{
  "d_model": 512,
  "n_head": 8,
  "n_kv_head": 8,
  "activation": "swiglu",
  "qk_norm": false,
  "attn_scale": 0.125,
  "bias": "none",
  "tie_embeddings": false,
  "parallel_block": true,
  "init_std_o": 0.0,
  "lr_head": 0.0059,
  "schedule": "wsd",
  "decay_fraction": 0.703,
  "decay_shape": "linear",
  "final_lr_fraction": 0.1
}
MLP neurons of a small language model. Each row is named by its layer, matrix (gate and up: input weights) and neuron, and shows model dimensions 336-463. Each number is 128 + 32 x the weight over its row's rms, rounded and kept within 0 to 255. A neuron's up and down rows have the sign that makes its largest values positive.
After each neuron's rows, "fires on" lists the tokens most often at its 100 highest values on Wikipedia text that the model never trained on.

L2.gate10 [ 99 157 151 108 187  87 107 102 201 156  77 105 137 174 198 144  91  83 130 157 107  93 139 102 183 105 135 119 142 133 108 108 109 186  83 124 141 105 132 130 173 147 100 185 188 169 127 138 125  87 103 162 101  75 109  79 168 199 134 105 109 126  94  49 163 146 139 141  97  90 101 105 180 144  65 109 123 202 109  45 154  67  97 150 123 115 166 129 140  92 170 165 111 118 129 114 118 129 124 162 149 117 128 124 187 184 119 152 124 196 167 155  76 134 149 113 147 120 127 109 166 170  87 152 160 157 144 141]
L2.up10 [143  99 127  83  57 137  99 197  92 166 130 124 161 147 138 184 129 131 127  88  70 154 137 191 128 179 119 163 119 102 165 118  73 145 104 126 150 141 119 122 160 132 151 120 143 206 116 142 114 111 159  92 164 118 138 166 127  88 128 126  74 123 156  76 136  28 163 119 116  64 182 141 211 167 122  86 160 130  79 164 168 143 121 125 137 168 129 155  73 148 127  78 130 124  71 112 151 151 110  98 165 117 174 128 173 126 175 125  89  87 121 163 147 164 118 155 132 128 176 159 113 171  99 132 150 159 133 120]
fires on: " ", " be", ":", " Wh"

L2.gate961 [110 126 148 136 128 141 118 116 116  83  61 111  58  98 146 150 100 160 103 164 144 116 186 171 123  99 132 161 141 188 118 163 108 123 153 114 190 129 118 132 155 131  74 137 161 162 152 198 144 130 154 113 137  94 108 189 140  66 111 141 179 174 140 131 148  94  97 128  95 102 162 100  96 160 167  87 100  76  89 139 183 121 129 120 182 123  75 153 140 159 126 135  75 176  34 154 109 160 165 137 143  83 148 164 142 148 130  94 126 132 139 128 150  86 117  94 155 124 143  88 125 125 135 110 151 123 148 162]
L2.up961 [161 155 153 171 153 136 113 111 127 185 133 120  91 161  88 100 104 150 158 145 104 168 106  99 125 170 159 150 182 171 113 155 144 134 158  99 148 162 147 207 188 110 133 119 119 194 133 170 106 144 121  96 145 151 164 171 213  94  74 135 137 127  98 125  89 108 113 118  62 143 140 153 172 132  91 149 126 139 106 137  94 137 135 132 118  64 117 176 138 186 101 184  76  89  86 138 110 161 123 118 130 112 112 127 127 126  98  86 103 151 107 184 106 102 130  69  96 119 145 107  69 123 134 121 107  44 103 129]
fires on: "ed", "wards", " For", " She", " into"

L2.gate916 [108 142 152 177 153  22 132 124 118 111 112  76 126 136 135 123 133 112 121 145 211  80 181 121 132 126  81 140 125  79 115 139 161 114  82 122 113 114 105  86 159 113 111 127 115  71 142 128 158  82  95 122  92 102 103 123  90 130 115  73 103  81 107  56 119 139 136  96 174 119 123  47  89 104 102  87 131 124 198 110 147 121  88 137 163  94 170 134  97 128 127  45 152 141 118 160 124 170 205 190 120 140 151 112 168 139 106  82 145 118 160 120 149 189  77 135 180 129 174 148 136 120 117 158 113 179  97  72]
L2.up916 [101 149  78 113 186 179 121 134 121 149 138 140 149 175 154 219 111 112 139 111  69 164 107 137 130  99 149 143 122 127 107 163 149 204 136 144 134 110  70  87 125 131 174 132 185 132  97 112 167 181 116 103 124  96 137 144 135 125 165 119 103 166 104 106 116  81 133 228  93 134 181 117 118 108  95 119 178 157 158 151  66 146 109 145 126 157 157 147 152 125 140 139  97 191 116 128 142 125 125 103 123 135  92 153 111 156 127 199 124 121  82 132 139 131 163 150 140 125 123 200 135 142  97 117 136 142 132 136]
fires on: "\n", "\n "

L2.gate707 [110 168 158  74 128  90  72  95  54 116  89 132 112 155  78 141 121 141  93 122 163  84 148 113 109 155 115  85 104 150 114 168 150  53 116 131 139 117 177 132 148 132 148  88 116 152 108 158  86 176 112 129 155 127 154 150 109  99 148 126 131 117 130 161  99 101 143 104 130 137 155 160 131 155 143 136 139 181 175 185 116 206 147 135 120 135 132 174 143  80 133  99 134 165 183 106 154 154 101  49 103 164 119 119 113  99 174 156 139 203  61 105 147 139 151 155 163 116 142  57 100 127 179  73 109 108  86 103]
L2.up707 [ 67 144 191  82 116 136 112  72  65 129 138 104 155 123  90 100 139 129 154  90 102 145 154 127 167 134 149 137  76 115 147 143 146 158 146 147 170 126 144  87 115  88 142 103 107 101  77 126  94 164 112 106  99  94  72 159  79 116 191 161 117 123  98 150 103  71 175 122 143 161 140  58 139 139  99 105 133 158  93 129 116 136 162 159 148 167 170 193 157 131 142 109 148 117  73 119 157 140 150 158 103 138 112 152 140 115 134 113  99 154  82 106 171 183 147 129 128 148 140 138 127 109 117  93 125 129 167 101]
fires on: " in", " at", " for", " de", " on", ","

L2.gate134 [114  88 168  98 142  81 130 170 112  98 156 164 105 124 141  91 160 154 158 127  96 163 146 131 160 126 145 130 117 199 179 121 113 168  74 163 155 112 149 119 177 167 148 108 129 129 138  80 147 193 146 138  92 159 110 110 172 142 132 164  93 116 107 118 125 148 155 174 129  95 147 135 177 144 119 113 102 170 163 110  74 188 183 100 120 128  41 131 150 126 122 128 198 160 164 174 138  85 175 127 163 109 126  90 167 121  67 188 195  82 133 155 188 141  89 105 148  78 160 120 167 146 113  46 166 130 104  95]
L2.up134 [144 151  75 123 101 100 140 176 158 126 145  85 149 142 169 138 118  97 170 136 143  89 106 163  68 107  77 130 120 159  45 132 145 126 147 132  83 125 171 131 177 136 146  85 153 130  73 104  93 127 112 120 145  93 161  97 149 131 105 155 127 138 124 146 128  85 126  38  95 107 164  94 114 138 123 180 196 135 170 122  90 116 121  68 157 130 113 180 160 155 162 170 160 143 195 103 149 121 102 148 172 120  88 127 141 119 162 128 130 112 149 154 128 126 193 111 157 136 144 129 130 120  93  77 158 153 128 116]
fires on: " U", "U", "3", "9", ",", " ."

L2.gate625 [127 121 111 144  88 111 204 167 123 153 120  90 112 150 158 108 152 128 117  98  92  96  80 142 179 116 107 140  62  89 136 116 137 139  89 116 144  89 141 145 136  41 155 121 106 151 204 129 107 148 144 109 130  98  96 124 113 107 155  77 115 141 181 121  86  79 130  70 113 121  63 126 112 151 124 173 156 140 119 124 163  87 118 147 141 125  93 106 165 142 127 197 161 145 124 238 197  93 131 202 139 163 113 151 176 155 224 129  79 125 106 133 135 129  37 100 114 145 108 154 137  94 152 101 121 168 142  94]
L2.up625 [140  81  88 136 145 126  53 153 171 137 147  85 110 157 192 144 119 125 118 183 129  96  99  88 169 119 166 135 157 116 142 153 107 213 106  88 136 121 199 175  63 106  94 140 102 130 135 137 107 126 110 159  41 116  89 133 130 178 208 154  80 104 179 115 149  69 101 105  45 121 134 174 131 121 116 172 107  99  97 120 133 138  97 159 124 119 193  55  93 145 147 134  97 148 141 135 162 109  70 143 108 174  92  70 143  80 106 113  90 138 141 104 130 157 108 145 129 130 138  79  85 153  88  94 113  85 107  82]
fires on: " and", ":", "al", "ann", " or"

L2.gate692 [118 186 158 114 166  67 122 201  92 119 144 166 135 103 124 127  74 154 104 163 130 130 150 150 161 156 168 123 100 138 142 123 117 120 134 143 157 118 144  84  83 117 176 145 136 166 149 146 148 136 121 115  88 136 158 162 148 159 146 116 147  89 152 164 100 108 115 125 119 146 184 113 141 112 143 149 126 155 137 136 141 143 124 125 199  87 139  84 146 134 148 111 162 109 110 162 170 130 102 113 154 114  75 139 103 164 126 179  70  68  85  89 145 147 162 138 131 181 116 116 151  58 101 157 101 160 188  96]
L2.up692 [163 138 167 149 115 108 158 142 163 140 103 124 127 142 103  88 115  69 126 100 140 117 101  84 134 111 144 105 188 127 150 156 168 152 158 107 159 135 124 190  84  51 126 167  94  91 170 135  84  97  69  79 101 130 107 122 165 147 150 102 169  87 142 112 118 123 109  78 199 147 167 146 115  37 128 175 126 126  91 124 106  89  79 146 121 175 107  85 156 112 165  58 129  90 189 124 139 165 129 146  95 144 116 118 140 117 113 146 155 159 181 163  74 142  48 105 134 148 175 174 136 126  91 158 104  59 110 170]
fires on: ",", "ood", " May", " June", " of", "og"

L2.gate969 [151 152 101 147 193 162 111 165 135 121 136 149 106  86 138  98  53 146 129 148  75 153 158 134 176  89  90 115 161  81  74  90  99 126  69 144 107 130 171 169 151 107 144  88 140 127 157 141 120 110 177 156 140 154 169 135 111 149  90 118 102 169 131 121 137  79  47 147 115 127 144 109  61 132 130 134 132 123  94 157 116 168 103 129 152 123 139 107 103 175  92 104 146 129  87  93  73 129 114 205  81  93 153 180 104  72 152 105 104 125 145 145 120 129 144 122 185  84 147  99  98 156 122 111  81 134  96 113]
L2.up969 [177 141 117 150 171 118 165 225 197 108 151 164 188 125 125 119 100  97 121 172 131 164 120 158 133  71 103  63  70 168 181  91 107 132 151 144 107 141 115  54 161 115 148  90 127 188 181 151  83  49 136 165 127 151 113 116  80 151 122 160 107 103 155  82  96  68 172 163 132  76 113 119 121 136  78 134 115 129  68 206 157 115 180  63 154 147 192 122 120 140 142  96 117 129 119 129 178 118 139 164  71  80 128 144 107 142  87 129 141 124 106  77 146 156  96 141  94 121 142 108  66 118 100 155 137 129 176 172]
fires on: "ing", "s", " from", " of", "able", "ters"

L2.gate92 [ 64 105 121 138 118 157 122  66 126 103 131 150 130 138 136 129 118 132 138 167  90 169  97 165  99 195 181 156 139 130  83  87 128  87 154 107 162 129 126 125 139 131 160 121 150 158 152 114 163 141  82 110  92 137 117 103 117 120 133 102  89 159 135 117 135 135 104 164 144  97  59 118 170 139 116 148 168 181 118 113 118 108 122 138 202 144 162 155  59 180 168  64 112 126 124  83  91 136 132 155  77 129 193 157 142 142 160 160 191 125 156 163 141  21 173 168 128 122  50 132 121 143 135  98 108  86  89 145]
L2.up92 [120 139 181 116 165 189 110  80 136 137 139  99 136 152 126 148  91 108 156 101 154  96 148  90 111  77 120 127 149  74 161 149  57 146  91  80 167 125 132 124 128 131 108 155 204  91 196 174  99 113 174 154 116 142 199 152 133 103 108 142 159  93 145 147  59 130 152 123 113  41 173  91  81 142 122 142 164 176 137  63 102 129 182 121  82 132  87  87 157  90 105 183 122 114 162 152  97 143 133 164  61 138 117 204 120 128 111 162 119 115 100 156  73 154 129 175 103 128 151 119 154 132 145 177 180 142 122 130]
fires on: " |"

L2.gate171 [126 135 117 175 146  72  98 130 135  76 191 160 136 116 119  67 161 148 116 164 128  98 130  65  96 106 175  76 155  57 180 108  34  44 142 126 105 138 137 105 119  36 126  74 115 164 109  59 163 161 129  72 159 153 119 144 174 117 113 107 116 161 108  82  69 147 127 130 127 119 127 133 118 154 123 119  27 101  81 145 177 104 197 132 135 134  81 124  53 114 145 102  99 145 205 159 116 127 154 115 174 113 118 144 141  85 169 129 148 137 133 166 153  59 166 110  76 130 121 161 138 119 136  97 146 100 180  93]
L2.up171 [167 129 142 131  98 130 124  97 141 129 125 132 143 127 151  90 141 139 108 117 148 157 129 117 141 135 143 123 149  85 144 167 149 141 146 149 102 134 111 168 160 123 134  98 187 194 143 121 157 133 189 100 154 109 137 153 108 123 105 139 154 105 134 107 179 117 160 155 213 113 126 135 100 118  68 157 103 175 115 147 107 102 141 145 113 159 171 190 115 175  96 121 169 130 172 165 146 144  98 111 138 100 109 155 145 154  84 140 165 188 104 115 102 105 134  99 103 143 144  90 126 187 190 158 149 100 145 167]
fires on: ":", "×", " appear", "ales", "ars"

L2.gate312 [ 98 189 116 129 128 122 146  82 140 138  78 129 118 182 115 141 199 130 134 147  93 109 183 130 163 134 138 166 107 115 130 116 115 165 187 124  96 157 175 114 123 135  86 102 130 135  74 115 122 127 138  95 106 153  74 135 166 146 138 131 168  89 135 129 157 133 111 122 125 125 131 114  88 142 181 167 152 175 118 152 192 154  90 125  90 112 189  59  64 135  60 132 136 188  71 137 121 114 151 159  90 123 131 154 124 131  96 110 148 149 137 124 154 100 147 110 128  82  96 110 129 147 135 146 154 133 176 144]
L2.up312 [124 126 210 115  81 132 104 156 133 148 164 132 145 159 124 150  88 145 113 130  91 117  94 120 126  75 153 143 102 143 115 109 103 163 115 100 144 163 113 140 119 128 112 118 149 111 132  91 118 141 124 151 117 141 136 106 147  45 127 156 113  79 155 148 165  77 140 181 157 110 131 108 124 128 135 135 151 155 140 200 159 112 146 135  92  30  91 127 153  70 127 163 128 138  97  99 162 116 151 137 173 121 167  61 179 136 137 126 110 140 104 146  84 160 163 118 111 139 158 102 100 130 121 148 165 103  69 119]
fires on: ":", " part"

L2.gate600 [ 92 124 161 127 153  83  63 140 116 122 138 172 151 102 121 101 123 138 122 153 117 159 124 151 129  82 119 120 145 140 168 125 164 119 129 136 103  94  95 107  79 150 147 206 136  97  92  95 161  69 108  64 150  91  62 105 111 148 125 134 167 140 120 105  95 148 139  91 168 180 124 195 125  91 137 189 113 196  77 130 113  87  68  98 105  71 206 169  65 179 122 149 149 162 165 210 140 146 130  93  61 149  84 158 146 119 122  99 123 126 159 142 157 122 132 123 137 118 108 158 145 136 102 115 163 170 147 120]
L2.up600 [138 142  97  92 133 157  91 155 151 120 120  88 129 114 115 122 136 139 131 145  99  91 138 133  83  88  78  64 104 159 119 147  92 184 122 164  89  97 131 152 115 126  51 165 153  95 103 173 108  94 164 105 103 124  76  77 111 122 132 143 174 138 127 141 133 121 146 145 172 136 165 132 120 109 128 190 137 129 106  86  91 137 130 138 117 102 121  90 129  85 106 125 210 116 137 133 128 122  86 105  95 113  88 127 161 157 121 118 145 132 181  55 189 131  99 137 186  82 141  86 125 165 161 120 128 149  97 122]
fires on: " player", "ist", "or", " singer", " footballer", "ologist"

L2.gate252 [ 86  93 145 144 106 149  97 136 164 137 110  62 179  73 142  86 119 155 150 158 175 148 124 112 182 138  99 123  90 139 168 129 100 107 151  91  93 134 129 196  78 177 144 163  69 127 100 145 154  88 103 115 113 119 133  77 156 128 120 162 177 109 126 109 133  75 150 209 168 110 166 123 122 142  86  78 130 161 164 107 105 125  60  96 170 144 175 110 104  91 112 152 155 158 151  97 102 135 122  83 137 160 149 149  89 146 118  99  98  97 162 153 127 119 133 197 123 114  90 167 172  96 147 146 173 127 142 105]
L2.up252 [108 111 129  93  89 169  78 173 148 157 115  98 148 136 136 112 114 128  91  97 136 110 110 141 100 116  83  88 149 143  84 132 151 110 135 109 131 149 175 111 103 101 147 151  87 103 152 132 132 115 140 159  95 134  74 113  87 117 132 131 155  80 149 117 166 100 132 184 122 145 144 135 156 120  70 119  82 173 171 115 131 135  92 160 158 112 194  87  95 160 102 162 127 113 102  91 135 107  78 105 175 120 117 103 116 130  76 150 104 118 166 157  83 193  80  40  64 121 148  86 114 152 151  85 181 140 112  84]
fires on: ",", ":", " in", "78", "9", " of"

L2.gate203 [152 140 162 120 150 176 154 130 212  79 113 139 160  45 155 144  83 132 100 138 147 145 135 101 137 127 158 132 110 151 153 168 118 128 123 121 145 140 101 107  97 146 131 149 151 152 103 178 123 105  93  54  85 161 177 192 114 122 110  53 144 132 162 103 132 106 135 146  98  90  71 148 141 105 137 130 112 135 116 110 107 118  70 135 111 176 164 136  60  89  65 171 153 154 146 131 134 137 186 161 173 186 179 160 158 121 131 118 130 171 121 149  86 109 118 121  90 126 118 169 116  55 136 107 158 129 155 160]
L2.up203 [ 64 127 109 108  86 120 157  79 200 121 126 125 150 159 137 126  73 136 121 143 109 154 145 122 169 135 168 164 160 157 104  30  92 109 145 155 170 127 128 153 109 107 135 121 163 147 138 148  78 107 117 220 130 113 144 134  87 163 161 170 152 162 156 166 132 151 108  93 127 172 180 142 166 107 123 129 174 146 117 167 118 155 151  92 157 115 104 146 109 154 118 176 165 173  88  87 117  90 150 158 106 124 122  94 140 164 142 142 177 164 142 166 150 119 139 206 106  82 173 110 125 167  94 138 104 106  95  96]
fires on: " of", " certain", ":", "ild", "ol"

L2.gate485 [133  89 177 120 202 123  80 164 136  56 137 133 132  82 132 126 161 116 129 142 103 123 128 138  77  94  72 168  86  97 129 163 103 131 103 102 125 150 139 139 124  97 144  72  74 137 139 106 128 145 107 159 175 125 114 114 139 106  92 115 159  58 109 137 147 120  52 119 121 157 147 111 147  80 115  97 139 146 103 148 130 167 118 123 160  97 141 107  94 174  86 136 146  49 161 118  88  63 112 108 144 107 119 137  76 134  87 113 143 129 143 123 170 140 106  75  65 141 119 153 136 160 161 138 193  75 102 134]
L2.up485 [122  83 151 114 101 156 157  94 105 104 158 151 158 160 121 120 161 198 134 123 158 155 182 136  57 152 147 121 113 140  77 174 127  83 139 147 185  97  86 145 152  98  96 106 141 138 124  89 120  98  96 128 148 133 130 119 144  91  92 159 110 117 149 130 177 138  58 181 117 114 160 157 132 134 163 214 132 147 143 114  72 138 170 168  73 113 139 102 151 152 112 113 211 112 182 132 164 107 143 132 130 145 125 135  57 100 119 152 163 119 156  72 179 146  78  98 153 161 127  77 128 159 117 112 151  85 199 138]
fires on: " have", " of", "y", " for", "ose", "ire"

L2.gate890 [107 108  96 122 156  83 101 200 193 179  97 137 124 194 150 106 124  92 149 141  60 125  59 152 131 100 127 135 119 175  98 141 130 139 150 159  96 109 184 111 183 101 118 107 144 143 157  91 103 130 115 121  97 141 214 123 145 132  93 159 146 126  92 128 115 133  76 160 146  89 139  94 115 148 121 169 134 108 113 174 139 132 141 137 159  92 165 123 216 134 155 135 128 132  80 132 147 124 111  90  85  91 126 115 100  98 132 182 123 127 159 125 167 112 192 138 156 106 116 147 125 172 124  81 143  48 141 181]
L2.up890 [125 107  52 193 162 143 115 109 100 104 110 146 160  99 114  84 169 120  88  99 142  90 166 177 145 186  89 112 121  88 135 113 115 130 130 145 117  92 124 139 106 146 129 147 141 141 148 149 110 135 115 103  46 171 143  89 160 138  95  74 161 112 108 131 103 121  93 136 104 152  97 128 134 172 112 115  96  60 158  81 149 137 167 114 176 147 143  73 135 124 127  96 174 128 188 190 114 156 145 119 114  88 109  86  89 158 138 141 141 146 117  36 149  87 120  56 123 120 148  53 189 122 137 100 107 103 155 141]
fires on: " of", " |", " as", " for"

L2.gate757 [ 65 121 104 105 186 122 124 180 115 183 153 127 150 200 176 126 133 194 135 145 114 108 124 131 123 123 116 179 192 120 172 143 115 159  26 137 120 111 179 102  61  49 119 123 173 135 102  85 124 162 134 216 181 155 113 135 161 115 114 180 148 190 102 163 173  69  61 151  70 106  51  83 143 139 146  92 105  97 126 186  83 144 112  83 116 170 136 137 147  98 122 146 141  94 163 158 148 106  95 168 130  73  69 138 135 110 154 171 113  96 154 165 153 164 158 137 143 152 150 144 137 167 131 116 149 150 105 126]
L2.up757 [173  74 146 122 136  91 137  92 172 124 113 126 119 104 132 100 108 116 157 134  87  51  91 110 135 180 144 181 130 111 188 139 112 117  76 104 168 122 176 162  74 192 144 182 131 142  80  86 136 122 130 150 217 153 162  98 137 139 144 111 117 140 157 101 156  90 141 123  64 134 108 153 148 198 126 167 132 139 124 155 163 186 158  79 148 128  82 184 106 152 159 124 126 115 115 184 134  99 148  78 128 140 143  85 142 159 147 106 151 100 172 152 107 102 150 149  79 118 117 170 130 135 169  83 122 129 185 138]
fires on: "r", "h", "z", "n", "u", "v"

L2.gate802 [150 183 133 144  62 127  96 184 119 137  97 106 100 185 136  93 152 171 144 139 133  81 141 120 139 121 137 115 165 162 173 144 186 113 107 228  99  55 131 110 111  59 181 127  89  90 153 121 113 122 135 121 113 152  91 101 155 111 138 119  97 128 135 134 123 128 192 135 131 110  73 145 142 107 161  31  73 177 136 148 104 128 138 176 158 142 144 119 151 178 101 118 170 105  85  68 132 149 137 189  51 129 108 160 110  85 147 139 132 163  78 134 140 168 146 148 160 208 132  95 140 145 146  75 151 107 136  86]
L2.up802 [156 143 149  99 144 177 104 106 131 136  81  93  94 143 119 121 124 137 104 137  86 119  98  70  52 143 151 167 120 109 109 107 134  84 166 147 129  70 146  81  22  72 108 112 108 138 168  85 109 144 181 121 144 122 156  96  72 118 144 147 123 174 131 156 115 123 121 106 132 125 131 100 151 173 156 100 166 108  94 183  99 145 108 161 137 147 167 165  81 163 159 129 110 142 119 113 154 135 177 101 160 162 131 162 131 125 146 112 136 125  53 139 130  96  77 136 154 201 125 104  71 115 136 119 134 168  81 123]
fires on: "-", "\n ", " in", " at"

L2.gate854 [ 91 196  88 128 179  55  70 144  89 102 148 151 168 118 115 143 113 143  82 147 129 118  94 120 146 101 118 166  90 138 137 108 168 177 110 123 130 119  88  37 170 160 142 147  90 116 106  97 166  49 134  99 119 155 120 133 128 180 173 124 135 161 109 119 154  98 107  61 148  92 186  81  61 171  82 109 131 130 145 115 139 115 130 150 114 117  89  87 172 106 123 100  68 123 144 158 171  91 140  67 130 132 169 146 115 119 136 171 171  89 108 175 131 206 163 145 148 198 160 128 104 120 121 176 123 139 143 191]
L2.up854 [144 131 123  68 140 141 115 159  61 115  82 142 159 148  90 184 152 210 114 107  93  98  74 142 173 126 160  94 113 146 124 168 142  95 165 133 106 168 155  78 130 129 121 119  88 116 129  72 119 115  96  54 131 158 100 162 103 147 177 188 185 104  92 140 137  91 136 156 207 111 107 180  84 122 137 175 167 134  65 115 117 106  71 168 100  97 113  92 127 132 152 104 107  99 100 138 147 154 100  34 136 152 161 149 123 121 128 114 155 125  99 142 128 160 146 145 163  84 107 151 163 156 121 139 169  97 134 136]
fires on: ",", ":", " |", " of", " for"

L2.gate893 [105 125 170 102 134  85  47 141  80  90  95 159  80  89 109 124 145 136 134 116 168 132 184 129 167 126  80  80  81 101 107  92 139 121 159 165  30  88 126  96 154 170  89 186 131 100 132 147 108 122 139 133  96 121 100 162 103 132 139  56 126 157 137 128 114 147 134 134 169 158 117  81 106 128 155  90  95 115 160 134  95 133 133  73 136 184 133  89 139 122 138 113 189 138 130 132 153 103 152 122 100 143 113 162 111 123  80  82 133 118 149  97 180 133  95 124 141 115 166 146 132 186 159 180 174 148 140 138]
L2.up893 [131 143 155 150 150  75 107 149 115 106  85 158 137 111 185 111  99 125 123  90 131 116 127 139 123  92  76 150 152 153  92 136 182  62 183 106  70  97 146  99 113 153 111 153 123 113 111 107 112  94 114 129 163 136 139 119 145 115 197  94 119  99  82 149 118 122 113  72 154 133 148 152  76 130 153 117  78 126 165 144 116 133 170 102 118 141  93 192 133 139 144 173 177 121  99 123 132 200 182 105  79 145  88 100  97 147 112 124  80  58 172  93 130 113 173 113 126  95 148 140  97 145 150 177 196 150  83 148]
fires on: "er", "ist", "ant", " name", " singer"

L2.gate220 [ 80 141  38 149 118 190 157 126 144 138 120 132 108 121 110 141 106 118 159 108  93 114 161 134 104 129 111 207 142 157 112 165 110 144  75 108 136 136 104  92 130  82 142 156 163  98 125 137  70 129  84 129 137 101 126 151 142  64 184 137 150  60 157  86 180  84 116  93 116 111  93 146 126  96 165 121 119 151 142 117 206 147 142 148 153 109 115 126 149 196 179 167 109 136  47 163  97 117 119  85  88 104 124 109 160 137 160 158 100 110 106 132 179  85 107 120 181 162 143 155 130  73 170 150 141 118  89 149]
L2.up220 [ 94 106  94 147 112 149 176  78 174 164 174 168 115 170 132 103 152 119 159  49 148 124 185 121 117 140 143 170 183 125 140 156 105 145 144 118 115 127 130  98 149 142 125 199 152 149 128 175  78  58 190  98 154 168  92 160 148 105 173 147 148 123 154 112 152  91 130 118 110 132  96 137 105 101 141 142 117 118 106 139 136 115 172  93 144 178 128 153 131 157 105 188 135 123 116 112 168 151  89 133 102  62 125 173 121 160 120 132  50 147 132 173 100 107 130  68 129 127 115 147 120  94 126 143 166 151  24 121]
fires on: " |", " /", " and", " two"

L2.gate376 [112 130 142 151 121 140  95 136 116 101  89 187 139 107 156  88 128 162  78 169 142 108 152 133 118 118 197 129 134 146 161  93 101 146  95 181 126 129 106 109 127 120 142  90 163 153 144 154 147  86 152 140 135 146 137 144 112 138 149 139 112 151 158 141 123 122 137 113  80  56 167  77  78  99 191 127 118 122 120  97 148 101 145 110 135 147  63 106 181 106 135 163 123 188 159 155 110 144  68 111  84 159 165 107 114 141 149  91 119  44 136 153 109  76 143 130 165 154  82 158 132 114 175 142  95  89 135  59]
L2.up376 [101 152 129  94  89 157 142 127 148 189 122 120 103 196 123 122 163 104 183 105 117 118 155 160 140 113  89 125 122 116  71 106 137 102  94 141 178 128 111  49 121 152 114 162 153 133 130 144 100 129 173 114  96 101 117 112 129  90 143 145 155 151 138 149 124 158 205 173 134 117  83  51 172 100 173 160 157 168 152 125 106 148 128 102 138 131  97 136 118 117  75 152 133 163 103 201 112  86 157  99 135  80 152 176 112 159 177  92 124 185  79 138  40 176 145  97  70 127 120 131  73 117 134  96  96  54 118  67]
fires on: " |"

L2.gate830 [134  86 112 178  86  94 176 170 120 139 173 108 167 124 109  92  95 163 146 154 108 135 136 139  67 162 147 122  96 176 166 144  98  99 138  77 113 104 167 167 158  56 161 119 187 199 133 153 100 140 198 111 163  97 136 134 125 116 102 144 109 172 126 107 191 109 170 135  90 102 179 160 112 132 148 123  36  91 107 163 150 128  96 145 132 126 163 131  74 105 109  97 150 115 145 146 163 143 139 178  92 133 132 123 143 160 166 152 186 127 116  53  57 143 130 170 158 122 118 106 134  86 122 124  65 148 157 119]
L2.up830 [138 116 185 138 119 133  99 200 130 111  97 138 126 144 152  75 127 130 109 153 138 119 155 115 113 140 141  62 139 104 128 131 115 102  84  89 152 102 144 139 145  91 169 146 144 157  84 120 161 107  92 136 146 150 126 164 139 161 145 129  84  81 138 141 148 160 178 179 134 124 114 147 144 122 151 123 115 149 122 150 139 138  78 169 190  82 133 140  76 164 111 151  91 106 171 143 169 109 127 149  89 162 127 123 113 118 124 145 121 121 103 126  93 134 129  89  85 112 121 116  82 131 105 103  72 109 119  88]
fires on: ":", " of", "od"

L2.gate64 [109 124 124 121 147  98 165 170 133 147  44 165 132 158 117 124 132 119 130  79 143 139 139 128 110  90  81 152 182  73 157 115 114 133  81 151 186 107 174 110  65 127 151 102  97 128  75 102 164 123 126 144 110 140 103  91  74 128 157  91 100 136 143 129 136 117 102 140 140 127 119 160 157  63  76 126 121 153 143 158 170 130 153 140 130 111 162 131 138 113 113 114 109 105 150  94 142 113 111 147  72 180 161 136 113 165 103 135 120 142 107 188 142 160  97 151  85 144 146 168 126 116 178 140 114  84 140  68]
L2.up64 [122  85 168 123 123 156 100 128 139 130 111 108  94 111 106 142  96  92 106  95  85 106  74 135 119  86  62 154 182  44 100 159 116 123 126 123 193 111 166 108 137 104 113 175 115 112  42 128 157 140 114 121 131 127  78  99  92 100 127 119 145 109 120 117  67 163 197 175  84 172 137 137 166  51 140 135 171 161 138 189 161 116 127 173 129  86 138 128  94  95 156 119 183 110 113 100  89 101 175 135 126 212 103 127 137  98 157 143  85 174 107 155  86 129  93 131 115 143 132 124 132 122 125 145 111 114 130 158]
fires on: " |", " bi"

L2.gate450 [145 129 123  53 143  97 116  99  89 124 111 134 144 124 120 174  94  95 114 165 101 166 140 128 139 116 127 108 119 147 170  81 139 113  94 120 148 149  97 125 110 142 117 111  98  88 152  94 153 155 117  63 109 142 160  82  70 134 117 131  92 139 125 113 152 147 143 136 120 112 132 139 142 137 123  81 121 153 109 164 139  91  81 183 127 179 164  89 133 156 109 163 117 103  88 109 154 125  80  44 153 141 141 194 161 199 153 141 131 119 132 150 154  96 101 142 188  92  93 114 102 124  96 176 120 128 104 119]
L2.up450 [139 167 129 107  42 129 144 202 112  89 117 149 110 135 117  94 105 130 134 127 150 104 103 151 166 136 107 116 125 136 160 167 143 127 174 135 124  94 142 138 129  91 188 179 122  90 111 112  92 156  97  98 128 101 151 115 172 137 110 115 168 126 112 148 204 140 105 128 125  89 134 180 140 106  75 156 155 134 124 173 121 131 110 157 172  97 126 121 109 122 102 121 100 152 128 106 155  91 119 132 108  87  67 155 180 119 121 192 117 124 125  73 145 113  73 189 137 102  96  94 131 116 156 116 151 106 142 118]
fires on: " or", " as", ":"